Weights of a small GPT-style language model, trained from scratch on English Wikipedia.
Size: 13 layers, width 512, 4 heads of 128 (2 for keys and values), MLP 1024 SwiGLU, vocabulary 50257, 56.5M parameters.
Architecture: RMSNorm before each block, biases on query, key and value, capped logits.
Training: a variant of Muon for these matrices, 7193 steps.
MLP neurons of a small language model. Each row is named by its layer, matrix (gate and up: input weights) and neuron, and shows model dimensions 448-511. Each number is 50 + 12 x the weight over its row's rms, rounded and kept within 0 to 99. A neuron's up and down rows have the sign that makes its largest values positive.
After each neuron's rows, "fires in" lists the words (lower case) most often at its 100 highest values on Wikipedia text that the model never trained on.

L3.gate777:54 37 50 54 44 40 52 46 56 53 44 36 56 64 47 61 36 37 64 52 57 55 63 55 41 61 39 51 31 58 22 54 36 52 50 57 62 40 66 57 60 59 68 41 45 64 57 51 51 47 44 69 64 69 76 52 43 50 38 35 55 55 60 38
L3.up777:62 55 56 40 58 64 29 52 34 73 27 41 45 50 51 46 59 52 61 47 53 51 55 34 54 43 67 46 53 65 22 49 58 58 57 40 45 57 44 46 47 34 50 55 43 61 46 57 36 61 19 62 43 73 48 38 50 34 37 53 35 70 58 33
fires in: "to", "of", "between", "on", "against", "for"

L4.gate667:48 62 48 60 20 58 45 43 55 50 80 41 55 48 41 53 41 56 52 48 43 50 33 53 39 37 68 33 55 47 49 65 46 48 59 45 60 50 64 47 36 43 33 53 39 33 59 56 36 55 30 75 57 58 24 43 57 52 33 53 55 50 60 53
L4.up667:56 41 50 71 51 60 35 58 52 58 36 59 61 49 51 58 54 27 36 64 41 47 38 54 59 53 59 39 35 40 58 43 59 72 47 58 68 69 64 56 35 62 49 58 66 41 48 59 34 59 53 29 28 38 58 39 59 59 42 28 42 46 41 47
fires in: "a", "of", "an", "the", "s", "so"

L5.gate977:50 39 57 55 44 42 41 69 34 54 55 58 25 52 49 20 40 52 46 33 55 56 59 55 68 58 47 54 52 26 53 28 48 49 52 56 49 53 73 57 59 62 35 38 26 61 40 41 59 57 57 38 58 81 43 55 52 50 61 75 56 49 49 38
L5.up977:38 44 58 44 45 48 61 48 62 46 54 63 60 36 72 38 34 56 49 63 47 90 50 53 31 53 48 84 41 52 51 78 62 26 40 46 47 60 45 57 42 50 53 57 48 58 45 56 59 71 51 50 57 67 69 64 66 49 50 55 41 51 50 72
fires in: "of", "that", "after", "to", "for", "about"

L4.gate428:63 50 37 51 47 24 59 30 40 38 41 55 50 46 44 66 48 39 47 30 60 68 60 33 32 44 60 58 39 52 72 42 46 63 42 38 44 21 55 76 65 55 55 48 48 52 46 55 60 49 50 57 59 35 49 58 62 72 69 53 55 48 46 50
L4.up428:40 59 55 68 53 39 65 56 41 40 33 62 32 70 59 48 36 45 77 41 47 55 40 33 48 43 46 48 56 51 65 29 49 40 34 40 49 30 66 80 60 46 43 31 48 57 11 38 68 56 76 70 65 24 45 49 58 45 63 42 42 47 56 34
fires in: "of", "in", "from", "to", "parents", "mater"

L5.gate667:49 41 63 55 70 40 62 67 35 36 40 56 57 71 54 58 51 38 47 40 33 51 49 38 51 58 50 61 42 51 40 54 41 81 40 70 44 59 60 85 47 42 51 48 36 56 54 64 52 61 59 55 47 65 50 49 56 35 39 41 54 52 63 41
L5.up667:63 53 45 48 37 45 50 42 27 49 50 59 41 38 35 63 64 32 26 41 51 44 51 58 38 43 57 46 45 58 52 47 30 35 46 56 51 52 33 58 38 40 66 46 68 52 28 62 49 33 35 59 53 59 47 33 68 61 43 47 36 60 51 33
fires in: "of"

L3.gate251:68 66 74 42 62 62 57 47 63 43 51 49 55 40 68 45 55 68 56 60 65 28 59 60 42 57 44 54 48 42 41 45 50 49 56 54 56 56 49 66 31 52 73 63 53 53 71 53 33 47 37 42 50 34 40 54 18 37 64 48 49 37 49 54
L3.up251:62 70 64 81 45 56 71 53 50 50 57 34 50 09 55 44 54 69 58 63 59 53 57 47 48 71 48 38 44 36 65 67 79 75 69 59 65 53 39 49 41 54 75 69 19 72 49 40 70 23 71 17 68 36 49 30 36 45 57 53 48 49 46 59
fires in: "and"

L4.gate324:40 73 42 44 48 57 52 43 38 48 45 69 34 57 36 34 48 60 48 41 44 47 70 71 51 70 42 55 44 51 55 46 50 36 53 56 56 58 41 65 52 27 68 40 34 50 52 50 35 78 42 38 63 70 55 35 53 48 48 42 62 80 61 41
L4.up324:41 65 70 23 41 30 39 58 38 12 62 64 61 61 58 42 51 85 53 57 78 46 58 48 58 47 36 60 20 33 39 50 36 56 50 44 40 46 33 39 72 45 30 40 46 41 65 32 62 42 54 51 34 42 50 57 39 50 46 51 42 67 53 66
fires in: "on", "made", "upon"

L4.gate908:35 65 40 40 51 50 42 56 53 66 56 52 50 41 34 41 47 51 75 59 48 54 64 53 67 52 53 30 58 58 31 33 51 58 60 36 48 62 70 31 55 34 51 31 29 68 56 76 65 58 41 66 55 50 63 55 49 55 45 67 61 59 62 58
L4.up908:38 44 46 41 35 45 42 59 64 56 24 58 46 47 59 65 82 60 67 46 36 42 65 62 41 57 59 35 70 57 53 49 57 50 43 39 54 37 60 42 54 40 52 59 46 74 49 52 64 39 49 50 63 37 47 45 60 52 39 64 48 46 62 47
fires in: "by", "in", "to", "with", "include", "included"

L3.gate217:32 47 66 49 63 52 49 38 38 63 45 43 52 61 66 93 51 63 44 57 49 61 51 57 39 50 55 44 44 46 45 45 47 46 43 50 40 33 57 61 66 38 61 77 52 47 46 60 34 61 31 60 44 55 50 52 49 31 36 56 32 66 53 44
L3.up217:52 37 41 52 48 52 61 46 54 58 16 63 45 70 47 56 42 60 67 56 53 47 36 66 49 37 63 43 23 51 55 37 75 42 71 52 38 45 51 54 42 64 41 45 85 46 58 57 40 46 47 47 38 45 42 58 39 34 33 62 34 46 58 82
fires in: "in", "at", "of", "lost", "to", "from"

L3.gate40:38 66 86 69 62 54 32 46 33 48 40 46 52 53 35 54 54 42 33 62 65 73 55 54 31 68 41 83 49 61 45 63 57 52 56 73 65 44 50 66 52 50 51 59 39 37 67 63 48 78 48 52 80 40 44 46 42 32 56 62 50 57 66 47
L3.up40:25 66 69 35 68 58 32 64 47 36 46 26 47 77 48 70 46 71 64 42 60 63 73 44 67 55 64 66 56 56 43 64 51 51 46 63 51 40 51 56 41 37 60 58 61 69 61 44 42 48 48 39 60 49 37 50 44 46 61 39 38 65 56 53
fires in: "on"

L3.gate153:52 42 53 35 65 57 62 66 68 60 56 33 44 61 68 50 22 33 40 60 58 38 54 47 31 52 19 43 48 45 46 49 57 41 65 33 35 63 42 52 46 61 37 32 37 59 45 30 72 54 43 46 55 48 45 44 34 42 54 57 64 48 60 78
L3.up153:62 33 57 30 56 39 51 34 57 57 46 59 32 40 45 67 54 41 46 60 45 71 60 45 54 48 46 51 40 58 58 32 71 49 42 30 53 49 44 57 66 50 48 24 53 47 53 41 37 58 50 45 37 29 63 47 40 43 56 78 58 51 69 58
fires in: "state", "carolina", "presidential", "parliament", "politician"

L4.gate404:64 62 45 53 85 40 44 42 52 56 43 66 43 43 52 39 45 45 85 52 45 41 56 65 42 88 37 69 40 43 53 39 43 57 54 45 41 46 45 58 40 38 56 24 77 65 69 64 63 59 34 29 54 53 44 47 51 58 50 60 29 47 45 48
L4.up404:62 37 44 68 63 45 62 25 50 53 59 67 61 53 60 80 57 53 50 56 51 53 29 34 56 56 29 48 84 57 70 33 48 42 48 45 52 57 65 45 61 68 39 43 43 42 44 42 55 70 46 46 55 40 46 52 55 52 49 44 54 49 67 51
fires in: "de", "of", "river", "le"

L3.gate936:79 55 62 45 64 74 54 51 48 43 65 66 49 60 38 58 57 50 50 39 42 62 69 52 38 66 61 53 47 60 42 14 47 55 33 38 35 41 57 51 48 44 40 48 57 50 48 53 58 70 51 24 61 52 70 62 57 44 46 38 53 38 40 60
L3.up936:42 52 48 48 59 57 63 52 38 37 46 66 63 41 49 59 57 25 72 58 64 45 47 42 77 46 63 53 64 51 66 52 42 54 58 66 67 40 48 50 32 45 47 50 64 45 67 42 37 41 70 47 36 68 64 34 64 49 37 42 52 50 68 46
fires in: "of", "that"

L3.gate550:34 41 67 23 67 46 67 66 47 59 58 70 45 40 50 52 69 35 43 32 41 26 29 45 61 61 49 66 60 43 46 50 49 49 31 70 60 57 45 55 59 53 58 33 34 58 66 68 43 42 64 27 57 37 41 47 51 50 57 35 50 46 47 52
L3.up550:32 50 55 27 36 50 39 75 56 50 47 46 37 20 57 58 64 53 59 59 56 36 25 32 52 64 75 40 52 46 70 45 39 40 28 73 53 46 62 49 36 35 64 34 66 38 39 63 41 40 41 44 41 71 55 55 57 37 31 36 36 45 50 51
fires in: "of", "among"

L10.gate722:47 36 40 53 54 48 50 56 75 59 38 42 74 50 67 63 38 61 71 54 71 47 62 40 49 42 39 34 65 49 62 48 50 66 38 35 49 56 52 45 44 34 52 28 59 47 38 60 67 48 38 80 49 57 63 51 60 30 55 42 51 48 55 65
L10.up722:28 57 69 86 60 49 28 35 58 64 47 51 54 39 55 57 50 64 44 47 45 50 59 37 52 45 46 34 60 51 55 57 59 47 46 52 46 53 50 66 59 67 49 37 45 45 53 56 41 44 50 49 58 56 62 62 60 50 54 63 71 44 44 53
fires in: "and", "to", "was", "is", "by"

L4.gate579:38 45 67 33 54 36 47 39 37 44 58 66 50 66 57 60 57 42 43 35 31 30 65 51 13 46 46 58 55 42 51 56 40 57 38 71 50 40 42 55 34 49 58 51 50 47 27 56 37 73 60 56 71 65 21 42 55 57 53 56 52 48 54 51
L4.up579:49 33 72 41 55 53 51 51 54 43 70 65 39 77 46 50 39 39 49 38 41 33 33 36 23 43 66 56 57 30 35 50 23 64 47 59 46 02 50 80 39 34 43 57 58 60 46 60 47 51 49 48 39 65 44 64 63 46 37 42 40 40 48 38
fires in: "under", "of", "followed", "following", "joined"

L6.gate867:50 44 55 56 41 59 77 45 65 41 64 55 68 39 45 49 52 38 43 62 51 63 80 58 39 77 50 54 65 46 36 36 54 54 57 53 57 49 48 41 51 50 32 46 41 58 32 51 65 48 78 55 33 51 47 28 56 46 56 51 55 37 75 44
L6.up867:36 37 64 41 57 41 60 49 45 61 50 53 48 36 71 40 43 35 44 48 50 30 30 28 47 48 55 63 31 64 61 37 31 64 40 49 66 35 31 55 60 57 48 51 41 36 56 52 61 52 56 60 22 74 65 44 53 41 54 59 40 63 56 39
fires in: "in", "during", "of", "the", "by"

L4.gate705:53 37 44 56 52 56 64 54 48 58 36 29 61 63 47 44 27 45 51 36 37 69 59 63 43 59 57 53 74 54 46 48 62 55 44 53 24 42 71 46 66 52 56 51 33 63 41 44 65 48 69 44 52 68 83 51 55 49 48 50 26 48 36 49
L4.up705:36 55 57 39 35 46 53 44 41 45 50 55 34 46 44 62 30 34 65 46 50 46 53 45 46 61 56 62 51 71 35 56 49 47 59 57 44 52 64 66 57 41 56 40 39 60 64 39 31 68 72 34 73 66 53 36 57 31 60 40 40 54 48 57
fires in: "of", "to", "by", "being", "for"

L3.gate438:42 65 57 37 58 42 44 36 57 56 56 55 46 70 34 52 51 38 52 50 49 73 48 46 39 55 66 46 60 43 39 65 50 49 50 54 53 37 75 66 56 56 54 63 60 51 44 59 45 59 55 31 45 56 54 44 42 45 30 30 69 32 61 62
L3.up438:42 57 64 56 74 31 49 32 51 52 46 69 39 50 46 47 50 37 63 50 40 54 47 53 45 39 34 48 47 24 62 35 37 45 47 48 65 39 53 59 57 51 56 47 51 53 44 75 37 48 64 37 55 50 32 69 51 39 67 49 60 71 34 55
fires in: "to", "you", "is", "was"

L4.gate812:57 49 53 44 76 51 68 44 73 50 71 42 62 47 68 51 55 52 61 42 45 52 47 29 48 39 69 47 50 57 54 34 64 52 53 52 41 49 60 68 73 57 44 37 58 27 52 82 48 67 40 64 35 51 62 66 52 61 50 79 69 55 71 66
L4.up812:51 45 47 28 60 50 59 47 51 37 51 58 45 66 64 46 39 50 50 36 51 35 48 52 62 58 56 43 51 66 54 52 53 45 55 23 34 54 56 79 67 49 57 32 52 78 64 54 51 45 52 65 51 49 63 52 15 56 57 51 53 42 81 60
fires in: "for", "of", "from"

L8.gate404:46 53 66 55 60 16 58 54 54 63 59 41 63 55 62 49 69 49 67 48 48 63 44 60 57 29 39 47 49 26 67 54 51 44 31 42 56 69 51 20 56 58 38 45 42 34 54 42 50 75 54 29 51 44 39 48 66 69 45 59 57 53 47 43
L8.up404:53 46 36 65 72 61 58 50 48 39 50 72 86 55 49 59 50 51 53 59 44 66 65 43 39 64 64 67 40 40 39 37 75 40 39 62 48 54 41 45 40 68 47 52 39 59 54 52 50 56 36 52 62 67 38 34 52 60 52 55 51 42 48 63
fires in: "the", "after", "of", "following", "during"

L3.gate0:45 39 45 43 55 52 57 39 43 51 53 57 55 49 62 42 53 59 43 61 45 37 58 42 59 39 45 38 54 45 57 52 36 34 63 39 58 51 46 48 55 46 42 52 47 59 41 58 53 56 63 55 36 50 38 50 37 51 42 48 58 64 70 37
L3.up0:66 56 53 39 43 42 38 38 50 41 57 38 63 46 67 46 67 65 59 37 23 44 37 69 57 30 65 35 56 41 47 51 44 45 37 55 37 43 54 34 53 58 54 46 42 54 63 37 44 64 58 51 60 29 43 64 52 46 45 61 71 57 60 48
fires in: "of", "for", "s"

L5.gate525:41 57 49 60 33 35 76 51 55 59 44 51 61 55 47 53 42 65 43 53 40 36 42 39 51 33 35 51 61 30 67 57 50 69 48 46 44 52 51 48 44 47 44 27 58 64 33 78 54 38 58 50 64 58 50 70 41 76 70 47 38 31 40 52
L5.up525:38 58 49 49 33 36 65 55 46 35 46 57 61 40 78 24 54 52 78 59 28 39 42 34 46 56 37 32 44 59 42 63 55 41 50 41 23 29 46 55 39 62 53 34 68 49 53 48 52 27 34 42 43 49 63 65 54 41 56 67 53 58 52 23
fires in: "as", "that"

L8.gate661:56 62 51 59 47 34 38 54 42 54 55 45 48 66 23 40 42 69 62 24 71 47 74 61 35 45 36 38 60 44 62 36 64 58 47 63 42 65 58 73 53 56 61 66 64 60 46 32 36 59 45 67 58 41 46 63 47 42 49 50 61 37 68 36
L8.up661:40 76 54 55 77 59 34 48 56 66 47 66 38 56 56 54 47 52 58 72 48 43 62 58 68 48 40 29 63 34 48 39 41 59 59 35 54 49 66 65 49 45 45 56 54 64 49 42 53 49 35 29 38 34 42 45 77 36 49 46 48 49 48 69
fires in: "to", "should"

L5.gate672:48 65 54 54 52 33 38 62 32 34 70 51 56 68 53 65 76 51 53 52 41 54 39 42 37 42 62 52 59 23 38 54 45 58 63 75 42 52 56 50 63 42 56 45 26 78 51 57 38 58 53 46 53 52 46 48 37 62 18 41 39 56 44 22
L5.up672:46 75 46 51 30 44 41 41 46 31 69 38 46 44 65 65 59 50 53 61 51 42 52 32 70 43 33 54 52 60 50 78 39 57 59 61 68 52 28 63 55 51 55 42 47 46 60 60 57 55 66 62 52 45 57 37 63 49 45 35 41 38 61 54
fires in: "of", "united", "de"

L3.gate696:55 43 39 32 50 53 57 38 52 56 60 53 64 68 37 63 42 59 53 51 26 58 62 43 35 42 65 72 56 57 46 35 58 43 76 51 29 75 25 64 35 43 25 47 69 36 31 42 61 63 60 44 47 36 41 48 45 68 54 74 46 48 55 66
L3.up696:45 46 58 63 58 48 68 59 40 26 46 46 55 45 50 58 36 28 54 46 59 45 47 53 51 34 55 65 46 64 50 56 52 44 62 50 20 74 15 48 39 49 39 47 42 65 52 48 67 35 39 31 39 47 42 59 52 59 31 47 35 54 59 32
fires in: "from", "of", "who", "s", "to"

L4.gate851:27 42 50 37 48 35 47 53 15 44 53 50 44 47 44 60 47 52 33 49 49 61 43 37 53 55 43 58 44 36 59 37 59 82 25 59 68 60 40 73 62 56 24 66 69 48 37 40 43 62 43 48 71 42 35 57 51 58 45 51 50 38 66 35
L4.up851:20 37 66 57 57 49 42 51 49 45 41 37 31 39 43 51 53 64 42 72 46 47 45 54 65 39 44 63 44 24 45 54 44 41 28 33 46 81 41 61 67 49 38 51 69 56 83 41 52 51 31 40 35 46 54 29 41 50 36 50 56 47 56 66
fires in: "to", "who", "support", "they", "what", "against"

L10.gate7:44 48 54 58 54 79 60 52 40 65 41 59 64 75 29 57 55 46 62 45 60 36 52 60 66 43 43 13 69 61 58 45 63 45 46 52 45 54 68 65 39 61 52 52 60 52 70 62 59 72 43 51 54 68 50 63 23 59 38 52 54 68 71 52
L10.up7:36 47 61 61 59 63 50 53 49 58 66 43 48 45 55 60 32 19 45 39 34 45 57 52 65 54 39 38 73 62 25 57 53 61 50 50 35 46 51 51 72 46 46 53 63 51 73 63 49 52 64 44 40 54 67 75 58 59 56 40 58 59 63 50
fires in: "in", "to", "of", "through", "during", "and"

L6.gate649:77 44 51 64 54 35 57 40 55 47 43 58 51 41 56 52 49 53 56 49 61 60 42 49 52 32 58 17 40 47 43 24 69 21 46 40 21 32 51 57 52 43 44 31 46 54 52 29 69 45 71 34 60 35 43 39 49 57 39 54 34 60 56 45
L6.up649:64 40 31 61 48 65 38 49 44 43 52 45 75 52 62 40 75 52 50 60 62 48 52 64 69 65 43 39 48 68 52 52 61 42 50 24 72 41 47 53 61 63 39 54 49 38 47 48 62 39 58 52 51 63 50 69 38 36 67 65 39 63 47 56
fires in: "in", "since", "of", "until", "by", "before"

L8.gate226:58 33 34 37 54 57 48 57 52 25 43 69 43 52 56 40 66 52 58 62 46 45 47 47 49 41 76 50 72 28 49 44 36 52 45 29 46 38 51 69 49 52 52 24 50 44 39 55 37 33 54 45 52 60 79 73 38 54 64 27 32 68 51 54
L8.up226:46 42 28 40 41 53 51 70 61 39 59 46 42 75 58 52 64 46 69 54 56 24 57 40 46 69 48 57 59 34 57 49 27 59 53 21 40 43 53 77 48 48 45 26 56 57 29 45 48 58 47 75 35 28 73 72 48 47 42 39 49 70 55 32
fires in: "as", "until", "if", "the", "when"

L6.gate391:35 43 35 38 60 40 43 46 42 29 38 49 43 50 59 65 47 54 49 68 60 75 47 37 74 58 59 38 76 34 58 52 55 24 65 33 65 39 79 38 40 69 55 67 43 43 35 30 42 57 34 55 65 70 53 81 19 62 52 51 57 70 38 50
L6.up391:42 57 48 54 35 55 51 49 63 40 60 38 41 39 77 56 53 59 44 59 42 40 31 38 58 26 69 62 48 63 53 42 20 56 37 54 42 39 54 39 29 63 50 53 38 43 58 54 60 64 46 77 37 48 35 51 48 47 38 43 49 43 62 36
fires in: "the", "what", "that", "of", "any", "most"

L5.gate96:49 51 66 51 51 35 47 58 29 65 52 55 42 29 40 39 48 66 94 49 65 57 88 40 47 61 76 60 37 39 56 44 49 60 51 35 59 54 26 65 50 57 51 43 28 42 58 83 70 55 70 57 46 60 46 43 33 66 77 64 42 72 32 40
L5.up96:59 38 38 31 50 39 58 36 65 55 72 57 59 50 60 54 38 58 50 53 41 53 25 50 45 48 93 60 72 48 47 39 40 39 54 38 59 58 47 43 53 51 46 50 61 59 54 45 46 35 72 69 56 70 68 69 57 52 55 44 55 46 36 63
fires in: "of", "to", "with", "from"

L8.gate940:56 62 56 44 50 72 49 34 51 38 47 42 56 71 54 32 42 65 50 68 49 37 66 58 58 55 49 27 57 30 42 46 45 73 41 48 47 63 38 48 43 38 65 59 79 48 14 60 56 42 62 59 35 56 49 54 51 50 55 46 51 65 71 51
L8.up940:38 44 59 35 32 49 59 40 28 41 38 34 58 60 74 32 58 34 69 42 46 46 39 66 50 65 53 36 35 71 48 45 46 50 31 33 25 42 53 46 41 39 36 63 45 74 40 60 54 45 62 67 41 54 52 42 55 38 54 70 48 49 50 43
fires in: "as"

L3.gate697:42 54 51 72 43 51 62 50 61 64 45 48 48 41 53 45 40 49 54 54 63 63 49 40 49 82 61 64 30 31 52 49 58 46 40 45 48 59 67 60 46 61 53 19 46 64 46 37 43 55 51 39 45 51 50 61 51 43 68 64 52 55 43 57
L3.up697:48 47 76 64 51 71 61 75 64 51 67 56 41 08 57 48 72 57 59 51 38 67 42 40 45 36 57 45 54 26 47 59 51 47 35 40 62 46 30 71 48 60 49 29 34 63 42 60 67 51 47 38 64 53 33 43 65 54 64 60 57 23 46 63
fires in: "of", "to", "than", "about", "on"

L3.gate285:54 51 62 53 70 54 52 39 67 34 32 63 55 61 40 62 53 55 32 53 44 49 64 54 65 48 48 74 35 49 55 36 39 34 55 57 36 79 58 37 31 61 42 59 68 63 39 64 61 40 47 53 50 50 39 53 63 50 48 61 27 72 32 69
L3.up285:51 04 30 51 48 51 58 56 36 23 54 76 63 52 31 47 39 58 53 36 47 37 49 64 61 40 53 46 43 60 68 55 52 24 65 33 45 52 51 51 40 43 58 41 43 31 47 48 62 24 40 54 44 66 65 45 47 26 46 53 65 38 52 67
fires in: "of", "to", "left", "from", "with"

L3.gate845:65 51 38 27 50 71 42 47 39 42 34 60 67 18 34 62 28 54 52 42 45 40 69 43 28 52 40 57 24 37 35 44 34 54 56 50 51 55 48 61 48 26 45 42 89 40 50 63 51 52 45 56 55 58 29 63 46 52 55 42 51 38 45 58
L3.up845:48 70 34 39 66 57 59 45 70 49 25 49 49 40 50 39 37 47 38 48 61 38 57 63 49 67 41 57 67 57 46 58 49 64 44 65 49 57 27 53 64 24 60 59 41 31 64 65 47 51 44 60 66 46 54 46 51 54 56 53 45 56 51 76
fires in: "of", "los", "de", "des", "el", "las"

L8.gate311:36 52 84 59 67 38 73 57 52 46 35 68 48 52 61 42 44 41 66 51 52 38 48 45 46 38 59 38 29 44 62 41 42 50 43 66 46 50 46 57 55 61 69 38 39 55 38 59 60 46 58 48 56 44 33 59 41 58 60 64 32 48 65 70
L8.up311:52 81 59 47 30 29 49 61 57 55 55 54 45 57 54 52 50 38 52 47 57 52 57 29 49 62 58 49 60 32 54 63 41 45 57 63 58 38 61 66 59 46 53 59 40 56 36 67 60 47 72 69 74 37 50 53 66 52 58 71 38 38 75 43
fires in: "most", "and", "a", "very", "highly", "more"

L8.gate847:45 64 38 69 17 36 48 37 43 46 64 53 72 70 53 27 38 45 49 43 26 52 57 47 44 44 49 45 43 76 41 30 38 56 59 50 53 57 39 56 50 38 64 48 35 62 66 50 58 51 35 63 59 48 60 44 42 66 54 52 54 44 59 47
L8.up847:58 46 43 47 36 66 43 63 51 50 47 22 47 53 48 46 68 34 32 66 66 53 60 52 27 61 42 39 36 50 59 35 57 45 33 61 59 42 17 56 54 51 35 42 36 23 57 41 64 55 69 45 41 52 57 38 65 40 54 39 52 35 51 28
fires in: "the", "latter", "following", "first", "these", "of"

L4.gate584:68 31 55 47 49 45 60 33 32 53 47 52 26 40 54 46 42 44 65 54 39 56 38 36 58 62 72 46 30 53 43 64 47 46 32 47 43 53 40 46 65 48 61 61 51 58 74 40 56 43 74 55 42 48 59 50 34 36 65 51 36 57 61 47
L4.up584:63 36 40 52 38 56 65 33 38 71 48 34 49 52 55 38 53 64 56 55 36 35 50 23 63 43 46 43 45 49 50 49 55 50 56 64 31 60 45 47 62 62 42 56 53 39 41 42 50 44 68 43 33 60 53 63 25 46 34 67 31 60 51 72
fires in: "of", "from"

L6.gate817:38 52 45 51 48 49 63 37 31 48 49 50 38 67 41 39 49 47 58 41 46 34 48 44 26 49 74 56 34 47 71 36 45 46 36 47 57 55 48 45 62 66 43 53 56 48 65 48 26 61 18 65 40 55 62 52 67 50 70 61 40 45 58 40
L6.up817:21 47 59 71 70 42 47 55 52 54 42 64 61 60 55 48 45 52 56 50 49 27 44 67 49 48 30 47 40 34 34 41 47 72 51 59 40 36 42 66 59 60 70 51 50 52 53 47 45 38 59 68 52 45 64 49 37 56 67 61 46 43 68 49
fires in: "from"

L8.gate659:45 56 45 51 61 61 75 55 30 56 41 16 55 63 57 53 49 46 61 30 59 40 35 49 35 49 56 30 63 41 54 61 53 43 32 45 54 40 52 53 49 41 40 37 56 57 42 56 46 67 39 19 43 49 74 58 60 51 55 32 53 46 51 62
L8.up659:39 41 41 89 59 49 53 76 32 35 51 24 70 68 55 47 48 31 45 48 55 36 62 55 38 58 62 27 72 54 49 39 56 53 45 49 53 47 68 63 51 50 56 47 14 53 34 55 51 40 42 43 47 55 59 55 65 44 39 50 59 62 34 53
fires in: "was", "were", "and", "then", "be", "being"

L4.gate37:45 31 87 54 63 43 43 63 34 42 40 39 45 56 62 52 47 47 59 40 38 55 50 35 50 60 52 56 34 41 45 54 53 59 41 31 59 63 50 51 30 46 49 64 51 58 46 56 59 54 64 53 65 61 60 37 35 52 38 56 29 87 51 41
L4.up37:48 57 68 41 51 59 53 76 25 41 42 47 51 49 52 62 59 32 45 45 52 54 35 52 66 58 58 37 44 41 54 61 35 75 43 50 38 58 45 68 46 39 42 62 52 55 44 45 53 62 55 53 57 54 51 45 44 66 49 34 38 57 35 38
fires in: "in", "of", "over", "for"

L8.gate695:37 44 36 44 59 55 46 58 29 52 57 49 50 60 53 42 51 40 56 41 45 50 63 34 52 53 55 40 46 66 71 44 78 47 51 56 50 62 56 49 62 40 60 34 44 66 58 52 51 54 58 42 43 65 47 49 49 62 78 46 37 70 53 59
L8.up695:39 52 52 50 23 64 51 43 23 61 45 47 70 50 54 52 65 53 42 56 42 47 62 42 65 53 42 40 42 62 52 36 57 67 44 61 54 41 54 34 33 66 59 53 55 70 53 49 55 55 49 54 24 55 61 68 49 50 26 77 39 47 47 42
fires in: "in", "of", "other", "to", "on", "popular"

L4.gate938:38 43 49 51 53 53 44 46 61 51 49 48 32 60 66 60 33 37 59 52 35 72 51 34 54 74 54 55 47 43 60 55 60 60 44 61 46 53 52 51 55 53 46 38 51 50 51 71 60 39 63 56 22 68 51 47 49 50 42 52 42 68 55 40
L4.up938:51 51 62 44 18 54 37 46 45 79 37 38 39 30 55 53 53 51 58 56 50 40 38 31 33 49 66 36 39 64 70 39 53 79 67 39 54 64 35 36 63 57 53 32 70 36 76 31 62 52 65 49 33 61 49 41 27 42 42 52 32 54 66 55
fires in: "of", "at"

L4.gate164:36 47 48 40 51 35 43 58 61 62 66 43 45 44 69 55 49 61 55 75 60 26 62 55 49 47 46 67 61 66 62 50 45 72 50 59 46 57 37 49 41 40 47 42 50 39 64 49 43 35 39 66 60 31 43 48 30 67 37 55 30 35 46 56
L4.up164:42 51 47 34 47 53 51 49 73 57 52 56 47 25 65 56 54 66 23 65 46 48 62 41 56 46 54 61 55 69 63 48 48 60 57 50 60 32 47 32 60 50 47 48 41 65 58 43 33 42 53 56 57 47 36 29 42 60 52 62 44 35 58 62
fires in: "of", "in", "and", "for"